config.yaml
num_hidden_layers: 13
hidden_size: 896
num_attention_heads: 7
num_key_value_heads: 7
head_dim: 128
intermediate_size: 2688
vocab_size: 9159
hidden_act: "tanh_gelu"
norm: "layernorm"
norm_place: "pre"
norm_eps: 1e-05
positions: "rope"
rope_theta: 10000.0
rope_fraction: 0.75
qk_norm: false
attn_scale: 0.0884
bias: "none"
tie_word_embeddings: false
parallel_block: true
init: "normal"
init_std_qkv: 0.0172
init_std_o: 0.0172
init_std_up: 0.0172
init_std_down: 0.0
optimizer: "muon_variant"
learning_rate: 0.0123
lr_mult_down: 0.7
beta1: 0.93
lr_head: 0.00393
max_grad_norm: 1.0
warmup_steps: 200
schedule: "wsd"
decay_fraction: 0.946
decay_shape: "linear"
final_lr_fraction: 0.0
batch_tokens: 131072
max_seq_len: 512
doc_mask: true
train_tokens: 901000000
max_steps: 6875
dataset: "wikipedia_en"
MLP neurons of a small language model. Each row is named by its layer, matrix (down: output weights) and neuron, and shows model dimensions 725-820. Each number is 500 + 25 x the weight over its row's rms, rounded and kept within 0 to 999. Numbers have three digits each.
A block is one neuron, or neurons of one layer that tend to fire together. After each block is what it responds to, as a language model described it from the Wikipedia text at the highest values.

L5.down881:483493514454490479457468469511481509457485485452486486468507512501494508472488504504526479489487484502499522492471534489493516486530501439512495486512495493503457520516530541520494524472500498527492470490539463495522493530518453512541485497529493501500515480506525474516564503516504531477
L5.down1094:570480532531529531485494498488481511473474510450521522514575466504425488549498511482468529533510507515539521462519473510471507520516467436473482515488465512519470492541518514549534495505495441541550506532457480518485501514503505511500490468494537522511525508545471521519528477466514456469
L5.down1379:582486494486475502471513479479491499523481498484496512487503488487502493522508511480508545465436513532503466510479503506477519506504446487515516500508468473479503489505514503498524473508485505551505471486511489528474491511539509535502496475513506518508507534491545493485491470508517565487
L5.down2681:520437508511531444511518473533482493516518530469481508473521501526486526508478506495499494518506526482512432504480462533500506536507477495515479499557499519507504468486519522483499512482468521513482549501546482491539498478487460503531488531516552497446500507525497515489568493473470533455
Final digits of year ranges after an en dash, mostly sports seasons like 2008–09 and 2012–13 in prose and stat tables; also year endings after "20" (2018) and score tallies like 5-2.

L9.down385:528551490485490486526493494510446461517508527498471541500451503530534455485549483538531505472484495511501519511519563512513513500512516489524507510489571503510572500487503545516516503497496529552488517501483488463532510490490476465475519551512547494503484499504522495536454507483533480510
L9.down720:521492501518530481444484529533518513520514508523519475470493453481478506543494518488505516482532445489514481490510486493519409533477500474513533496540491525512490492513509531559539519514493480514474482486521520515465515466478535527513484528524490498529496540481496499529474495474510529537
L9.down848:536497512505452502532478468521480499528495515537536500456490454504484505468515510511505509509505499505491494471499512505518471497491530525505470532520498511461502467485471482481494510446489556505526530511525524516488546497491460535541540496492506505502526503547525517511488514500481513502
L9.down915:519501529500488496489507496511485503493484461518491457519499515501503505490536503509471554456476507492470501490522498526480563500505461505530456524495490493516482491529513474508501480540510503492513472507505448558446529486507475512495492486530499517517504466512502537514498539498476471492
L9.down945:485542497513511469470514500493499500543527514489507481479518504466484451477505503478512495494487531472499485522462489560512526476495525481513467550506462505496493505432488520466526511543494504507511473540496479471541476487500486504503500517461503487503516507497526496510494440501482495493
L9.down984:517485490485463489505513488506532521496508516496465562538515478515534494504513458504489471476488517534471478521463497524521517476507513518470496452464508485536473481522484523532458493495500518490550481510492552451479489482499458497497470461484513517541501537502474533461545476476528478501
L9.down1352:544486493446506534462506512509498541498510541527486535471537516466493474533461514524515518477469480494467488535459540539480461490494491511469471498524510504492509482522490507497526510489497538508499459537459536473499486481478479504510498513545492494516508519537500541475470520483503470499
L9.down1477:537539505485513478493472474473528507533492508505537528498569466511472521507502510478486494482506506505500487510454487531539566494449533538511544476479449507471463524505464515477506488495455522548503496495522426481501510465463516503511469506471462526490493427503514510497499485524520503542
L9.down1892:484532512496525495508494493477493506473497541504456482515487499488482529527460432535510482517478529535489492500479512503516494452460500549520491524530524526473498500549464495478502456484486493470489464487504479517475513480480513515536473500497513493554502475575527515544484497499486514518
L9.down2081:503474505483529519555513485529502480444520532482512448490507476474500519472496540494446467511496489480515481527521497477459495529475500471525496491510500539496514529507477495546500500488476501510493503569531462519492472510507475520506516494503562487494441533514507508550461566512471494535
L9.down2179:535462500494524519516513506507448483477508513516464470535516443502503471508540524496485511558500534512478457523515449518521469518538517470507466476520503478567502468500482494559488518480510517508482469532512501530482539525493533522511542471521485510478507480485465548482508465497446496507
L9.down2237:515453458509445497529505529477514488498516502539500507483513554492500509519484489501511488504480536508491517541486493487501517489474512510499524503505512589496491525506483461506520522496490481447524539500474498550484482550507464529450502509463499512501495514497561492507433528523523506525
L9.down2329:503527512441497482530530501481507499476518538510530466467484471549501483502524447478463527510472464514514501490482488497509514463542512474509506498529514470498499479460498526546503508474534483483493517508495462512475502502437513535550507470482498512480489458508518520521482505510445541517
L9.down2415:477514457510527522505512512496501535533517459517500457483494479479476476474468483472486497475514496447470521469521477451471535525472533522459538530508512500466489509507553456452470509481522537491505470516525491510482501508512503486522515511546526497493554477506506522500461490514558443536
L9.down2418:510519490523489528515502489511514526510478511508529497504474457481545512529467500485483484540508487511495529501485509488485492464510523521459530474509503518508479496491522504493508516534503510520506510511455530487487486504498477469489431523522480472474522501509467482514508556524523485494
L9.down2655:485525514467517471479491541551543491508523473473497539487503507479491526477504465497471496549505507532518554441474503494537500532529470472525515510523544484521462502490520493492526477498550536471519481487462485487480505533533518490463529442523487504473495478485466516528509511510493501519
Prepositions or the completing a verb phrase of movement or state, often in ship or spacecraft history, e.g. put into, out at, headed for.

L3.down429:453528497493534464505483516470500534494509495491503473501520484503547514494471499485499500459487530530510459497513490495540506516517545493527508534497513480484515517480514468533481551429564544490548464480480501519515534495438525542483452495504437531507517486500494500478517477491498460534
Digit groups right after a thousands comma or decimal point in numbers, as in $48,670, 1,900-seat, .967; weaker on other numbers and colons.

L5.down481:545511487531507516518490518475518542500484490507479545501522497524462514474496461516520486498483455483505526558510512495468507448509531513444521491514462538498512496515493458489523479483468497534523466471449523483519533458538463474510494507504508483467522524539539497519498487529532507458
L5.down673:482482462478507490498500549449539492488487509500513545480511514525490524517479524480478511508510476460539490463487524515490484496520531511493492465489493479469529512542474497513523465447501481535472491496532510522487563541481513499507494466491522494486520495507517505492532501481496521500
L5.down1198:586491471534475494475468473496470546495506529540544528470521514540478471504487490481503536500512476492517449490529513496460475499498508520492520495499435467532489474524562512468515525497494520505501462451517533510534528472530465482565509529469492497447506505469506514520496471512543495480
L5.down2395:482566456541524528483491477503495485492490488511508496497506502501540495474461511491433475485481494543472517454531515519494467507503563482505520532528462479487540492452511491470557512540469472540542500507484475503477523472496486433502518466486441467457496513542502462489504471514503529494
Commas, "of", colons and similar tokens right after a place or institution name, where a larger region or name part follows, e.g. "Springfield,", "state of", "University of", "in South".

L9.down117:466499545546513453537504510514488471525458534487537474518550530454528511492517491483554492474510499498486528521523508517527528487468555519526489451530563530520487484501516517523506467501490498459516458496516493491495513512516489490462483533504481487509483506523511488588512503418511467522
L9.down351:505498483468495465531492509520450461455470469509484472482527492484457492510485537520522517482474510491466517523516533486529524520500488510505545512531504508438495484522528522491469506501521508523541471537507492502493515469478488476503498525529456489476474481437524499482515476521492483517
L9.down683:486519503507480467540484549532507469513494529474461470534488486525466497501491500486507475494506467468497499551476487488488485491501533484451489488528478499526495488526459522441548470497459529492507524449488488487485490518504486499531487536466484478477519537509518483525502485545516501492
L9.down805:507560475465487490486486478462500463471503513490448508486491507493546508451463546531540475482477462513518485500502509531491548498547478473522516507578512482493524514444527530485494513503510519501452478519548513492496473513525498481472549521512498493511492531549508502531508491489512518516
L9.down868:506551484502467466473515484440541514525510508499498539489493504541467509455464496450477505484493467472496482501527481507489494490514515506474468487504515516505470513536513515516502525481508499439525505461486539468499519503547480524521502558511497500510509555495479454521505523531512519488
L9.down937:545502492483493536491546542534469463487476511508508481534510486477513498508501502478569506526559496454498486480472510511537484531528539527510526487453519517518503492520518484484557514465465492483465503500503516472467527500526518501486493480491484492507531515527483535517487491470500520538
L9.down983:446503571473487458502473504503473503540477492462489515523500486480531429504526477464515483494487519452520519514482478506533529483471482504516509511499516519529502516474489520506494443499481493483486497484501476531524496480535484466504522526476501519499476512512511525536487464483487529491
L9.down1066:512496501510521480515539509504524441466461506499485464543480506515488495463537470461502501501483461490548517486511472506493473466468553469468507496495482495507498514441482493538468500517493500510485544503516474519508472499463539487498522499516481502499514516519478529509471472535507495518
L9.down1360:476488506512539497500533469501475487492472546479544482509491486512522390518493520525522473511550495508539525511483536534537503490479495436503499456540520491512527509536517497454489448511507510501519518481547478512520485468470485517511524501507471500515525495505480490472512528492523491491
L9.down1797:532488443506501507515521469491481541530468458551477462552507498507526509528503498506511518508489445524520527514508483514519529495479484524514484510522501474520468500540483514513469462507487546504531495493491495506548462521525517481471512543502508509469534494472541477493499487505487514522
L9.down1837:447513500500458518513524506521506477519498528517559510508523481492491509528516466507433508514510483519496488473532501520506524468493495450422495497485507446470534468505512477486463550463467513497484543499528483499501475452503451528494560507483465512457521466513504489515495490476517480551
L9.down1936:508559458505512511474475503471536485460517536498521511470508522556492536515478497491508481469545471500511489501557488486511526484486477508526545509483488492507489527501479470481497524483453456518469505516478520510488478491526500525523516499467477491492495469545475527485524478521521480486
L9.down1950:484511484499528541495503527523483544525535509479475468508494510544491523472511469501518518501505510478534502545505478516457514477524487483446489485485481512515455496471498538475473487509521502499486507448463554497517505502512479483494521507488571465511494527462493516501481512536481488459
L9.down2466:499510519498500488504487509508511494499456473493472483488505516478518519463529508470482431516507513531428478511507466490505461501464492480502496497491537512476433504503500541481546482525478504497453508449526508467502483492500547487513487480516479538506495461498506476542508544496536518518
L9.down2527:526517503506504494462491459450519480481485517472491497456492495497547537497483466536501528484492536525487482519521500526464543550515541509478502511517518515490481487500522474524493502481508473461489510450462509481470502473532509493485509519472515511489522514464516523495511498484505457517
L9.down2589:499513505483568460475535493474511470474467524505495461501504526521493532467503491480474491496483485507508490512467509528544481528465496507523499498500489477518483506499497476426493514496517510456492448470538459472531499486505486520526511518543517499501530474519489482479498548506541470504
Initial capitals or early word pieces of Russian, South Asian and Arabic names in tables and lists (K in Kashmir, G in Gavriil), plus in/of before places.

L9.down246:590570538538511520426506481521510492492469505516472500486459519495497493475494500472562533545483509507522525501446535522468492512545502493546462473500466492532499492475480515547464515504508498550523500486500511490503487515480528493522514479515472457477502517518511478522499484502529561535
L9.down250:502630500500505499490500531525529516497489522489478499537477508521520469508532513537514508504509503454531498473482502496477503484502521458527518482506491505462539470497487529507478499504482536461469505518497511512502469524521497494535565526507500493475481453502522470491519503479535483531
L9.down510:568522485518534522485501513519474511508473492510516520484510514511479491517523498529530476467555453492474506530477513496462527449568495449500461469499528526519481507465517484495560510495494526506484502481524481503534515479480482489479501523518501509505465492534486500534467507481465468515
L9.down599:507523473536499505503501497481515475471521504505553521450488507498508501515495491495536484503509512524498511497513503496525471495526496490544524491450482443425494520487506528496466521501503474481503494525510521513536543483465524513448490515502458503448519499494542526533463480497545498520
L9.down603:502498518454516467512506492461503504542476548489470483527489491501470485499505508474528511485532514499496493460493512521528507475492519483483491451490504518488494510522528469481487518534523537501496450492518531521512487525529535547480482455474544485521524536496527476473526517460460456543
L9.down739:461465467526562483508497524533495514511509485522540492523531473496505497491562543523450474498506504484516511494491473467500480521495512566522544499505525504532489492509541486557518504487514479498473485587507489476496533478524476547477486527481538519512523463489505484445485529478469482462
L9.down1027:541540488473484550489455513510529525496522524492490435521469497519506493495467553473509493524480461450496506481509487496449523479518496513486493477497492498538481493482527521482510478487561537480513548457490470540482465492544494519493523544478482485499502464502458514496477540498515498470
L9.down1227:467484453536535494509494467490503420535497502489495513509469467512527520462535465479481510493475429491516521519496464474485497506494513479513547448487497538533530483515511505476488451525521517524511496507491462542549484475473527507528480500535482517509494465533497487473460519519513528475
L9.down1409:533526491477498499474477483500488467536475521484496520516474505548502473473494499433528497496495512501484427530515500492509521478522529494504522467490459499483507496528502511520492519464462499518480522481493524458483481503542474491520460531472470490477525510540482507505511489520487533515
L9.down1480:588546491518478484439496467515544502486468493475479510483553510520473480485448502492536492487498494517489522461514521466490483499524480471505476527492539489444488505511487467504487504494481516484506505494511502478498498461483503544521489498536507451458496535536499528512511504517493541546
L9.down1490:493478522495541489452511465546486472504484505471485519503485470536486462451494496502523523461484485463494503500514546475482519474475493518485504485462528509469527478457469535491539531494500533462491519450501537482520506474519500477525461500463518539509508491493479492508514446539530534551
L9.down1773:544532434462502515452480509514459464534482507472469516504474511544508503484568464466519493484480447506493536513499514504490496543476491463543491502468486532487511496452477547518509468487497503509512512490491519522476502514521471501537488517505511478464514496573512529483527512517489516518
L9.down1888:486460477488501503534488482497479543509498530488466524531493511480505524487499501504441504468514464520502480505513485507501478519524556527505487477527501503512487488491498513513524514513497450458474510504501494521509543494492435501502422481501525523505516509489498477522486530454490470494
L9.down1931:579505483487494536515507495546489477490533460510509473464495491470478511475493523504508483516478511514486471519465507490487465497546489469487512486529527469495530478503541457480482482473460489481484504519463513502551525544506529528504529507513468468523466509486510514515506485512485473511
L9.down2258:541465455483506516511501525521518510498483495487532476487509514570503496509468519514518484462477532489493448467552488484500497512481485543476443527494524455498465474533490489510492506490513458525516511462523454526486469531510470489469476503465544467519490485493494484480512526516479501470
L9.down2505:503515464492540530468528533461567533502499482538516476507511508495518490486464479514530487506527509486506500458496513551530485522486503514457502496526495508492514478510450517530508482520508508507493524482538523478519519534487538518488536511496492499541511531541523553523509537513491468529
Middle or final word-pieces of a proper name or title already mentioned earlier in the passage, such as Kas-hip-ur, Abu Ham-our, Pres-ley.

L3.down1990:564481499525520499534514493520525523473470541509540509527516488490472494517520464522480492535478483492514528520512509507508525480514489505477503494501506481500544479486491488531483514517500528529508454469493500506485520542514490491546534473463469473500506487499457496524488520515481525533
Last subword token that completes a word split into pieces, mostly proper names in lists and tables, such as Guadelou-pe, Lah-ore, Seym-our.

L5.down915:484536503503473506473440531478511485447502527520459520530513521497483526513507503535499464515457474495493506455503513475478507508463499489485526500521514473524542511508482471509476529514484520498457546525469518533482508507499492491485472461495469503520487523561514503479483540478500533465
L5.down1266:573501505492530512536518506460470522535476546487495533529511508476439543527462466505482499506469499549488548488518494505501503494494507439487496544529475512520485487468523492444490521519514464539469458507500493499505531501534509476518529499473548490498484488481441479511516516523505524493
L5.down1789:511482525505513507544560535529518546502496496498547456546540502485498501524521511503544497474521472460494544508498498477526489535494489506478513500522482505438494488499500490509486543455503481551536490493542474509504455545472481507507524505522525525498542492486475497545466496491491461476
L5.down2370:556507526518528515446507486504487516549445551456469500495528508464513517493518525475520525466524492522491493478500517482559464514499470526507505486460470488507484536492524492486507553507491474517558476506494469486533520509522519474541544488485501540495521528507537481498509501487514454465
Adjective-forming suffix pieces that finish a modifier before its noun, such as diplom-atic, resident-ial, econom-ic, plus possessives and determiners like his, its, 's.

L5.down77:547525491523521458518515463472461469521501515454498526453504498484505481481455431488493526495500515487507489491504540540447486485547502511523478533491483478494453481492524492508475524476463513508507525497468542497561492481494517503516459496493507497484499493467499550495488500525511517481
L5.down1647:527488499506518489485445512507476480490508510486507505531540510470464479523509503493502464510502530505533478491519491487464482540532513566502508515495504460501522518508567504429545498521518528481538476471522518528569508485502481472482483530468494484523474502509475544499508529502484485461
L5.down1711:475458469512551490543494509522523470510527542460509535527518490534498469467466473483515496491492462501488469505525509482450477498504465480530504497486484508510540449490454501482524519456452480540505505450532460520494496478508497481506502481470524483484529467483484510502497482521458486506
L5.down1921:481539517506495459463536485495559516475484511517494482496496521503512480538476462500517498472504475479502517483515524503464530507475569463473524468481492513520505521510472509479477506539484494502499522484542526495515528507508486458490502471516479515498523492496535514458538461547500495507
Final word-piece completing a split proper name, usually a surname, in biographies and articles, e.g. Villalobos, Clardy, Rigney.

L3.down2417:488494518495502481517531465458512493517489492461511486532473532479502476543530480502530549517461494473455489491503530489487510521485519507545471512502546483523507519483508531510540474486547509511521467516470456522523516512500461496497517511501493508514494502514495477512492535473546461512
Mid-word pieces of names and words, mostly Arabic or Middle Eastern ones like Arab, Qatar, Yemen, Al, Nader, and Islam, plus other split names and words (Jafarguliyev, blues, jewelry).

L9.down44:452469507540510482535484514492522500474498505477515494542478483498472508489535507460506487496473494489540498523500486491456539499531497481456461476483504477536487509532485467474461471481550495484524498474500520484509471442497501476483494478494502519465528542465462553492467500508515475519
L9.down508:474471491512477469517464530480520505511543487539508516478508492482524483502550528472493474495476442503509529548507498523484507511489491511539505512491476479529491512528506448493502493482495500486543495545504463497459450521531483458495456524496514531507519504456525481555490456457496461506
L9.down830:494493509499484479507497499460467501502499486523531491520504459467459468509519458494530483492512496524486505498493503517482526472507506489458503497496487486526505509505539512485482488505447517471468526486494493474521477510479509554468510531490481532470456486534514505508475475480538474485
L9.down880:493514481503458473523504516469532458475502486501473489509452508486490504493486472481503521473527483447485504483525503510528530499516524530505480491460524525494473532508469508478543511474462527458555499487472511491547485454470504492512478513475495504514503479469502487491561488499537504482
L9.down1199:412518540499491516475479496491469489506558483501544518551506490459486493482501478506514502484484519503495511516518497541492505522463462516457500501496473469496485470495509524535496521551482507483470512509529520521506508515482479561473488476461469495494465532502507480515504489510496471556
L9.down1485:494514484430485476513486465476557502505485508533484496487566493481519504501488497457480512485483480545486522498506503512453489486505509535496494504503529522502490499489487481501484499450515503467501485507499512498495485513480517477501524484464500456518501512520458504509479501440502460502
L9.down1574:493454499489436486510491491485569519451518516518488453529491445484495497466485526483486459489470439543444492547515499476496507490502511499502508477525527526476467499532482534475508503483490447498511541494471514466461498468481472489489498486510510534495513526446457468470485454510493508477
L9.down1634:458493484478503491504503480495466532522501489474468507515449461497532508535489494551545478514478485529519508497475491514522506478503524510513449489467498484519490491496468498491523504498512487495500463502517514529512495512494485450482495475503515481532514459499519554427538456521532466460
L9.down1871:461465494467536513538551565452502510531500528504552541453504533491489486465469491520499462516491498504526456496537482478439501511494490497488507507521460482529458513548506457467486499502489505446545533485527499457512487470471508457536510492505484493559502516516510502475493496516490482486
L9.down1912:472458485469475491511508485497506507494499506509491515457533496531503496464544466492518482531515512480479518551480508505467502449479486481485495468532502462499504493521539467515516504511483490464478540500462508479463517478462505472522522519477524476492487534510461488490499475516491470505
L9.down2029:533481493498504517522481487548514563479493492486476478497505476501525496539531465503496532526542500463475506494528454476501478518522486532500493532502519491502467483500518515485497483471525480466498511530519456519439503510483500533519523500488478523539461533481510495507581510505495528429
L9.down2048:417504476493526496515487497559464516484498508454534445506519490493489497514500428500415556516486485468530483485523512510503502534523521511472473486486527533481522478525472531492523505520503464488498511520495474479449544481505497473486494492487530528484430446487498510495499524509514533498
L9.down2109:478516488520487490498506547496516484506561482500492524471525518471518491528446541516513484485514506500514465474465547512489576516545523489506508536514493485558483522485493497493490527481502527483480498481533479551509476492505526486520509483506515482472494508524464551447490450543501497506
L9.down2359:407514522496528474526513492488499485495499525465495491511502497475493531548490490474507529497507537526519472491509498481494487511499496481506463509514513500497525528490544501512468477495503560466485477547499558484506509473522501536533506489513468509543515494491423473486476497512525499496
L9.down2404:458491451516467446485502518511492479553482508508509511531480513550510504505480510502466516463452467539473511518451497540508544468532501489450499526485474500494495498523478490517500498507511476465530508534482473519464496508532507542510491518484498486496468496519432518502498509490465494533
L9.down2608:448526518471526540506530516495468508504503510489513581471487530511483535449549495480528473525507508422516517474527549526520522472531503457536490508487469496473496497469491507499493485472486488508519524514493532485508473481482490526512503478464496451449508473517498490498506493484510501457
Decimal points and thousands commas in the middle of numbers, plus the space or currency sign just before a number, as in 7.5%, 48,670, £480,000.

L9.down105:464489494453511500477503516538466480508495488500462474522484454439470509471456497511494513508516522526507558487507500558533508484482473513503489495560484451495509560485485488483494545482456445490444486494530513493493485500553457469496511515474463522501505509519486504513551502522527466467
L9.down112:516530492466489508471522483488468490509515501534504501512560456456503445479489479483519495532521514476461535455495530494479503494478529484491508519522478510485483517499473496500510481466481462523506477499537471476464519464565468489517488510484547458531527526495495490517518469490525523473
L9.down222:479515530506469523524512458459501488521484492494474511528449497492508503499494477506506522477530476455510462499546505485482515492515483467514485496525534481514488486541494510522508503495515490470531492527506504505471500508510447544498483461587435514531482497516518465509466463464466494544
L9.down235:497530493483493514497473539508522482495511504505514518529503528480509523515462525499488501454512534544521445545523472464511510500511488549478519463475481417492487562491546452503573536448463525458495481512494502456538504491509478511494478504538502480512473520479485488493544518467491486472
L9.down497:478526538475528508514543479516490476538473505449511493461506514514483475481491493524491502463464478483468494509565479492495491474528514536457484494514509454496463520523557451508501513532509499473464540501517518524505490497493490443501500449501511453493521451496491485460496537499458460515
L9.down517:526507502474487473566491515491527480505521532551452494462459520501517472528492534469489512490498458441493521499496476494499466484524541494537472492478433516498442466489493521464501477470561513510459472511476481510514535477506498507518503464495506492524486529490517504478516462530544467562
L9.down730:495476489466485502504544502487518495475545538483479541502506507472510504483431497492548482500495483515504498520522482504503514466521459496483519473478502478507490515512498483493489424518527520504542506512510487466532498469522471491483478452499512518539504505495488513505532527483493514477
L9.down810:510516558549496500471473539510488483457505547486503534523460448504507456483528462515527518513529523536495462504513520502545490508483449504511467487519484504530499491533465486474507497509482481486531510507471477501460489486521484478497498514466504483456444531477503463522520494467478566470
L9.down833:519480492515486472443522465484492508514458458496451543503491500515483491529506497487482503483482503503505505492486506501495570493546489474531494537463506487516495489483524458480429546491461506509496510510497488493494493526524469541446525527518501467535482508505480495499476493466469495512
L9.down1191:501496503514497510525511464500496517500489527485518433502513454503487487521461511491497444509488477482519561471502550529503484537533514501483486449512503526487507511537560525461499522487482475521489505532472488522524485465546525478534509478510532501500508456496486468521494454495516443498
L9.down1438:494520487482514523475477527469474482514497523503508529549504467483474497519468515514497453466482467501493498521502466467501516514522473509512482470506552486553509474536503529495509512472545471487505487469447523529532552513551517511498550519489497522533529567490542516463488498486452520459
L9.down1754:510505495487465497472472459514488495485543515557489522529523455484528492509485532489523509516504454453504539495476481476528474460530525522449511505540529507446496487499516470502495518508519496544523468495467503525485502491532482485496524529505519498507509560517546473509498502504494550489
L9.down2263:499502463478485471494501476500539506528505516552481510513511501500460495495485499467470474465453483477492508497531494510488536451494520502552534498511511513492478504504465473495490476485504558521518481491498478485489514459509494480538468492482556538510492513496465506499500482534480473505
L9.down2363:551491489536507527535467488479502486512485450435476490489482456495513499511494531499500523485479490509556450508509500508502475516512487504522498513481524476529483546508442513523498475547477451518544506524498502503484508511520540524508475476512529487439484479483549524499506507499545448468
L9.down2405:459479504493525535509455503482441533488494509526504518476481454539535511522484497504534535470501475496474544463495495485529469524500493509532511497514511498485499513507499497516486510456487538500496481469494463535502498502556474499522506467478522522480500505500510463499523492536505485456
L9.down2457:527500520494452494535522468499507537514517489529470527588464478479522495495459469473523504529536538506495491507490546518483558521467525503509464474483547511502464527538490494508520498513497518519450463461506441474519499490534547494512484487489503485494476499482487502534515486522512498444
Prepositions that introduce a year or date, mostly to in from-X-to-Y spans, also in, on, until, during (from 1904 to, founded in, on September).

L3.down1765:517535524494489529489526498518518495510536497471506544459518478484491475564500530513510509515500515521499498488504526490475484488448501480513475491518450478515522536511516529442539530520483464507510474502509535487511468506567522520520521507435543477472511512520488506529509487526485526486
Prepositions opening a sentence or paragraph, such as In, On, For, After, often starting a date or "For example" phrase; also For-/In- word starts (Former, Forum).

L5.down48:496493478475484521494491497508518475500474471521520506482526467554476522471530470449503512466545511475502507489498531475490475496546504476528461498463529476489538481465477534518523556515454476488477496459527467496501499484579505518518495475488516553498458523539466481511487510484510524513
L5.down896:509527491521501482550495442471480515489483449507509529491506490490473497493521452505518531507478492488503528480491507537518514513536492516496525519516462540485508516504483513511529478493525496540511491511479505540484528520505526508508530504481501508513506490528505502482467497547559460471
L5.down1453:536483480481505441490525496505491486530513531512452454530517518485508552483527504462480505489507510540512483538533484511508477500535466519490507501453514482528507508478514473412472510529526534521485476472478470499532553470507478501556497511495511465492510468531454482541490537516488506498
L5.down1632:476476489468512486551491498498520498524535496543503460499499480490507482506540485457485487492498432526450529489455481533513467504532445483529495489478488504493454491492468506478421486494508482487496498479507500515531487478481511550488518497465525488484481532493492524486520477545500493516
Commas and closing parentheses right after a completed noun phrase, often a place or proper name, such as "Boone County, Arkansas" or "(Köppen climate classification ET),".

L3.down1855:481510487497524559483516493494518471514530474486511483517544486500461481485514505473489449514506476546441548509484475465505485527479539471512473486505494517500500498506505477492518523530535478478482503514509517557473505513524504500508510482492530530493509482485527510475531449497504465485
Prepositions and verbs that open a clause after a conjunction or comma, especially attending or entering a place (While at, attending, Entering), plus scattered to, from, During.

L5.down391:527495493464487480482532464464492507454519502522502540530492522508476476491446424516515510474471510542511506481479506510492550486571491499456463509526531512478473510489497543467463481456527498503550487464481518523545520499519490505481568538488502480507543510500477465484479470504528514506
L5.down1373:484532520492490542515481504473531519457500464511485539463610467526515514526505493527515549519462464535486521443539526535456520489481528524491498472449528502510473476501487467475498485502492514493503524477490472498521486466518503485485541489459484497486499524494526508515465432542486577513
L5.down2090:473539468456517510530480548514489508472485526475502527466488465471501536467484486468517474473510486531489455449539472447523500509491506495507525461518478509511515542539490494488490468470513479511554478477519495502476503483482485519522504502512503434487484534502521533506478487511500490494
L5.down2410:487462480517511516515504481533462516479502515571470521511512516490512512470478501499511514546485550521488455501484518508501500478500496487505528450477481528481499499510466483473481474542525469554522549497504515501458543478513468519490505515474527460509525504502533517504509469513484491533
Separators and digits inside numbers in Wikipedia stats tables, such as the comma in 301,709, a decimal point, or a cell-opening space; weaker on mid-word fragments like in-act-ivating.

L3.down315:545488458533455439526512525483490511498554506475475490506488496500521521529503466507518522478471497477545506534464550487541503461514567478454519511511505512503485526515493501507528527495447454496493494474526494526490471490491484515483499490529505515468550480529485546503486459474509498532
Nouns and word pieces in sports results text and tables, such as home, appearances, games, edition, record, club, United, and season-range dashes.